Weights of a small GPT-style language model, trained from scratch on English Wikipedia: 10 heads of 64 (2 for keys and values), a variant of Muon for these matrices.
MLP neurons of a small language model. Each row is named by its layer, matrix (gate and up: input weights; down: output weights) and neuron, and shows model dimensions 544-607. Each number is 200 + 40 x the weight over its row's rms, rounded and kept within 0 to 999. A neuron's up and down rows have the sign that makes its largest values positive.
After each neuron's rows, "fires in" lists the words (lower case) most often at its 100 highest values on Wikipedia text that the model never trained on; "fires on" lists the tokens most often at its 100 highest values on Wikipedia text that the model never trained on.

L5.gate1005,247,241,186,251,188,231,196,178,222,241,235,177,170,218,154,194,198,136,263,204,190,212,243,149,188,155,165,162,135,170,216,191,182,103,258,185,194,193,183,143,188,166,241,236,247,259,227,157,179,241,195,208,276,195,176,220,182,171,163,219,211,189,183,166
L5.up1005,189,219,192,208,231,170,182,154,160,131,240,251,132,278,204,185,220,152,270,252,162,269,224,132,154,231,204,226,134,174,178,236,151,186,207,161,208,273,186,174,217,199,188,239,258,257,262,159,160,224,157,167,253,273,244,191,209,177,218,255,207,190,202,202
L5.down1005,192,240,216,283,248,190,221,123,189,236,237,219,203,126,156,243,202,263,242,219,241,237,196,89,185,141,198,248,200,143,153,202,186,157,116,195,230,186,247,185,168,277,181,143,234,215,242,216,152,230,206,189,187,166,223,154,136,213,179,181,204,224,222,230
fires in: "in", "of", "across", "from", "throughout"
fires on: " in", " of", " across", " from", " throughout"

L2.gate1426,215,214,222,142,195,99,196,219,186,222,173,203,231,181,162,180,182,203,187,205,179,119,160,219,153,263,168,215,265,211,170,238,259,172,263,128,256,157,232,200,203,195,243,186,230,199,187,192,155,213,203,176,212,193,136,127,172,192,135,213,218,213,209,206
L2.up1426,230,221,118,178,163,130,212,291,206,175,260,247,186,239,209,221,229,182,179,242,177,116,219,173,197,189,226,242,223,175,160,279,269,200,259,193,260,270,183,196,162,222,215,233,174,226,158,229,202,215,216,191,169,209,217,168,160,179,260,213,242,138,239,198
L2.down1426,183,173,197,204,305,182,234,188,223,182,195,134,257,242,211,140,181,150,178,194,158,236,174,202,138,180,191,207,207,138,228,181,199,184,249,205,181,43,196,132,163,209,301,227,214,250,216,196,179,239,185,239,197,221,198,194,171,183,215,225,153,146,191,200
fires in: "c", "only", "two", "1", "0", "had"
fires on: " c", "c", " only", " two", "1", "0"

L5.gate1390,223,181,212,199,280,177,141,214,164,200,197,257,163,124,254,221,208,181,191,169,222,214,230,259,144,219,177,250,129,216,215,179,221,160,205,241,143,104,172,229,149,150,188,186,264,151,237,188,217,204,221,222,157,124,155,223,148,192,264,167,197,131,252,184
L5.up1390,235,143,212,205,230,190,205,324,207,219,169,166,159,139,271,258,193,168,156,218,192,215,169,273,198,174,178,221,143,173,262,177,136,170,250,194,136,182,180,270,162,217,221,262,179,138,224,197,147,218,185,246,193,149,171,223,215,171,191,247,127,185,210,197
L5.down1390,226,144,195,229,264,154,207,148,236,240,243,196,177,182,269,148,175,230,160,178,200,172,279,212,119,173,227,171,179,209,220,233,267,186,211,203,233,206,183,291,172,161,279,162,233,230,267,227,127,151,179,211,237,183,184,232,212,206,229,209,188,120,218,218
fires in: "a", "the", "an"
fires on: " a", " the", " an"

L5.gate64,206,239,237,198,211,163,214,190,175,223,202,252,222,131,238,197,254,256,239,172,135,176,217,131,271,190,165,219,242,193,226,209,204,177,177,193,174,253,204,134,176,242,186,196,172,226,163,99,186,200,222,236,257,161,201,211,148,239,217,182,218,247,150,165
L5.up64,195,256,257,191,172,189,192,110,176,130,207,256,158,208,183,154,205,179,179,240,217,268,208,198,218,210,210,226,216,171,91,191,270,251,223,182,212,262,138,169,238,175,198,165,232,205,170,152,199,153,238,240,282,157,185,185,205,152,172,242,176,294,155,210
L5.down64,207,216,175,295,224,184,175,245,146,268,180,264,180,169,239,247,170,258,253,134,271,186,188,180,195,162,151,167,173,225,232,204,94,142,136,246,206,258,133,216,150,259,221,194,181,136,106,233,230,167,215,168,233,257,222,161,257,241,191,159,223,172,218,286
fires in: "by", "via", "of", "from", "or"
fires on: " by", " via", " of", " from", " or", " on"

L7.gate947,185,234,244,276,204,262,284,164,221,154,203,74,222,209,171,161,161,245,139,200,216,200,206,271,246,254,232,163,196,152,151,192,268,164,167,244,214,191,151,166,174,173,176,161,229,203,163,106,84,227,212,218,174,141,210,224,179,233,182,272,286,216,198,162
L7.up947,246,216,223,235,263,126,217,279,229,154,236,240,256,210,136,168,137,230,143,199,240,300,195,219,245,248,219,214,160,198,162,200,144,242,272,244,229,192,159,107,186,324,159,189,296,219,239,192,200,197,153,227,216,152,199,246,173,229,181,145,158,161,171,145
L7.down947,159,267,208,189,237,196,197,273,207,136,145,190,186,162,180,261,248,214,139,152,145,201,154,167,204,237,161,147,202,175,197,181,198,186,212,221,201,172,225,189,214,230,247,268,157,189,198,201,154,117,218,203,203,233,224,173,222,230,206,252,223,228,182,136
fires in: "a", "e", "i", "ewer", "o"
fires on: " A", " E", " I", " O"

L7.gate832,189,228,216,142,182,150,195,233,197,237,199,160,138,154,188,176,246,182,267,209,145,205,225,216,182,195,296,267,160,175,189,218,147,189,154,164,208,191,205,170,242,194,231,161,194,151,214,253,176,181,220,167,185,226,128,167,147,211,198,208,206,231,187,149
L7.up832,184,210,222,173,204,223,176,226,197,228,190,131,219,139,224,269,215,213,269,187,141,124,257,190,173,182,275,190,166,175,142,211,174,219,123,181,207,168,179,184,193,159,206,185,191,285,209,189,189,163,202,192,225,223,145,185,240,277,211,231,196,172,152,139
L7.down832,200,207,218,137,180,111,115,191,194,200,150,231,251,153,195,195,228,196,237,173,176,222,197,301,126,275,231,173,283,118,179,194,204,225,206,220,211,249,248,161,230,233,251,236,242,121,181,220,182,159,146,225,167,189,206,186,173,230,249,212,254,264,150,194
fires in: "by", "before", "while", "in", "and", "of"
fires on: " by", " before", " while", " in", " and", " of"

L5.gate917,166,169,213,239,229,172,100,152,212,195,199,228,217,155,218,247,207,181,211,233,201,173,262,135,180,211,257,197,248,131,173,127,136,223,172,260,260,161,171,172,263,193,192,71,146,252,211,197,164,191,231,217,182,253,85,252,165,235,188,209,159,272,255,282
L5.up917,159,192,255,272,193,200,192,154,247,206,180,219,198,206,114,264,220,145,225,242,237,136,198,140,221,183,220,216,229,170,132,233,143,229,209,197,252,196,161,224,222,249,142,129,155,232,192,219,194,137,220,216,231,188,89,313,208,256,186,213,214,219,260,211
L5.down917,158,191,248,159,142,175,217,176,198,185,179,111,181,208,268,225,224,168,246,191,141,166,191,219,166,302,243,198,241,123,211,170,183,170,188,185,274,184,224,195,194,240,150,186,192,183,153,222,148,144,170,225,263,233,137,187,235,261,195,269,207,250,226,187
fires in: "by", "of", "in", "up"
fires on: " by", " of", " in", " By", " up"

L2.gate583,217,221,226,198,170,188,169,179,184,187,163,258,165,204,264,232,202,271,168,250,220,232,192,210,175,143,201,225,188,208,160,160,218,220,122,212,206,106,203,234,235,164,141,180,180,230,176,218,167,234,189,223,179,253,219,194,194,177,222,194,192,241,269,235
L2.up583,154,177,162,212,218,230,145,164,190,210,156,141,238,272,192,258,191,196,280,201,237,201,198,168,198,236,296,178,184,169,270,177,164,182,133,213,111,136,195,221,204,255,257,235,174,224,294,220,183,231,91,243,211,200,226,192,197,186,226,170,194,214,253,256
L2.down583,108,213,148,181,121,226,193,172,158,222,154,139,190,291,288,277,145,223,238,217,230,232,215,275,199,157,211,174,125,128,207,137,179,155,184,338,178,173,251,227,174,189,206,157,234,178,203,147,87,158,137,198,235,206,218,215,236,209,256,150,173,258,155,252
fires in: "world", "national", "of", "total"
fires on: " National", " World", " world", " national", " of", " total"

L5.gate1710,246,109,199,144,170,205,129,130,168,196,144,187,204,259,288,146,206,242,208,207,238,171,175,134,243,218,181,160,136,194,179,246,209,244,189,202,241,179,199,178,156,206,188,133,210,213,264,199,217,220,229,189,164,159,201,122,232,242,181,210,188,134,166,238
L5.up1710,211,146,215,174,191,264,163,110,197,187,180,233,139,228,173,196,216,247,169,225,191,160,188,108,230,196,141,299,261,255,224,229,194,210,111,214,197,214,239,197,193,221,121,172,250,212,267,202,213,191,244,151,217,222,151,159,217,238,204,200,264,198,213,277
L5.down1710,225,209,181,196,116,206,216,183,212,215,156,172,215,195,203,248,195,136,231,152,193,223,140,181,197,163,160,232,143,256,266,194,219,253,228,243,254,207,174,187,169,157,182,156,252,141,213,212,212,179,163,125,202,146,215,219,127,272,201,248,221,231,179,195
fires in: "in", "on", "by"
fires on: " in", " on"

L2.gate456,265,189,226,164,186,191,196,199,116,221,179,196,243,192,226,235,265,187,235,180,253,198,169,182,172,242,225,185,277,214,257,213,184,178,170,228,157,221,254,206,218,216,147,195,190,141,179,140,119,208,187,131,223,201,82,154,212,263,157,237,236,228,253,202
L2.up456,180,242,194,242,186,220,187,223,160,276,229,216,220,206,216,234,171,182,200,130,184,119,180,197,217,230,244,225,132,191,153,265,230,232,129,212,248,172,254,243,190,199,180,253,246,203,202,240,195,221,182,172,144,248,287,222,190,123,154,167,99,194,192,186
L2.down456,220,235,219,152,209,147,251,197,190,135,231,170,228,239,184,192,201,157,160,185,179,193,191,183,140,244,289,207,197,150,282,240,233,209,257,212,223,181,181,168,195,243,220,223,127,194,110,204,237,163,181,183,192,150,162,180,202,261,268,152,163,193,269,179
fires in: "0", "j", "1", "c", "a"
fires on: " 0", " J", " c", " 1", " A", " j"

L2.gate1224,236,228,181,224,172,146,127,113,258,251,166,209,193,164,227,189,180,144,173,234,142,157,215,209,206,120,108,168,180,167,208,275,233,173,224,185,268,173,239,258,220,180,166,126,184,175,166,216,195,235,198,186,208,228,226,237,149,183,213,268,148,201,239,218
L2.up1224,193,176,152,107,152,222,184,221,217,244,214,201,225,194,135,163,232,206,214,161,249,211,203,251,255,158,226,167,168,171,250,109,227,219,162,259,178,218,228,154,214,180,230,242,245,230,209,225,173,204,231,248,181,190,163,136,191,319,174,225,225,246,290,282
L2.down1224,248,172,227,275,181,187,215,237,198,198,190,191,100,186,209,141,229,143,215,161,173,188,218,173,243,108,152,158,182,193,206,240,247,137,179,225,249,133,226,157,192,257,185,165,197,229,177,226,197,200,199,220,217,115,221,152,94,148,134,112,175,216,212,223
fires in: "international", "national", "foreign", "world", "global"
fires on: " national", " International", " foreign", " international", " world"

L5.gate242,204,209,187,221,225,250,222,188,186,244,103,222,226,250,253,230,169,211,179,219,189,224,206,294,174,235,188,148,148,255,205,199,158,221,226,154,233,152,190,213,175,216,232,248,243,213,177,186,265,235,223,213,123,199,238,182,244,244,191,169,217,195,235,257
L5.up242,203,193,207,181,223,182,166,250,219,245,166,191,159,281,176,184,244,220,227,226,257,173,228,177,214,225,109,219,267,180,268,180,202,223,135,198,212,179,159,310,200,222,274,198,184,194,212,185,209,244,250,237,177,144,132,161,217,177,230,249,164,182,202,211
L5.down242,185,220,209,176,252,222,175,151,202,198,245,165,200,143,217,185,138,240,154,206,212,190,200,331,270,177,157,184,205,185,230,170,173,214,173,163,166,256,313,144,187,252,217,248,270,295,214,219,164,229,197,202,255,235,197,159,200,166,182,171,223,159,223,217
fires in: "the", "s", "its", "their"
fires on: "'s", "The", " The", " the", " Its", " its"

L7.gate1470,210,233,185,222,230,189,101,215,181,242,215,159,223,133,165,199,216,194,156,224,213,240,209,196,259,217,124,190,187,273,198,157,324,191,136,197,207,146,112,190,191,111,221,181,197,114,219,216,158,251,210,157,200,241,191,202,187,207,235,198,272,171,239,180
L7.up1470,262,197,151,211,199,174,153,189,258,195,167,200,170,211,218,225,229,257,116,218,218,194,170,261,208,253,110,234,242,162,262,254,327,200,215,169,191,186,221,219,249,148,220,100,144,138,254,218,183,240,178,222,226,62,278,215,213,211,230,184,210,273,237,205
L7.down1470,204,223,243,245,159,160,187,219,231,218,199,143,187,173,140,192,264,191,177,282,190,189,167,125,148,219,210,187,215,228,241,180,255,181,145,186,160,163,173,200,202,198,291,218,173,179,232,215,212,170,191,183,236,192,206,226,139,207,148,211,332,263,183,221
fires in: "the"
fires on: " The", "The"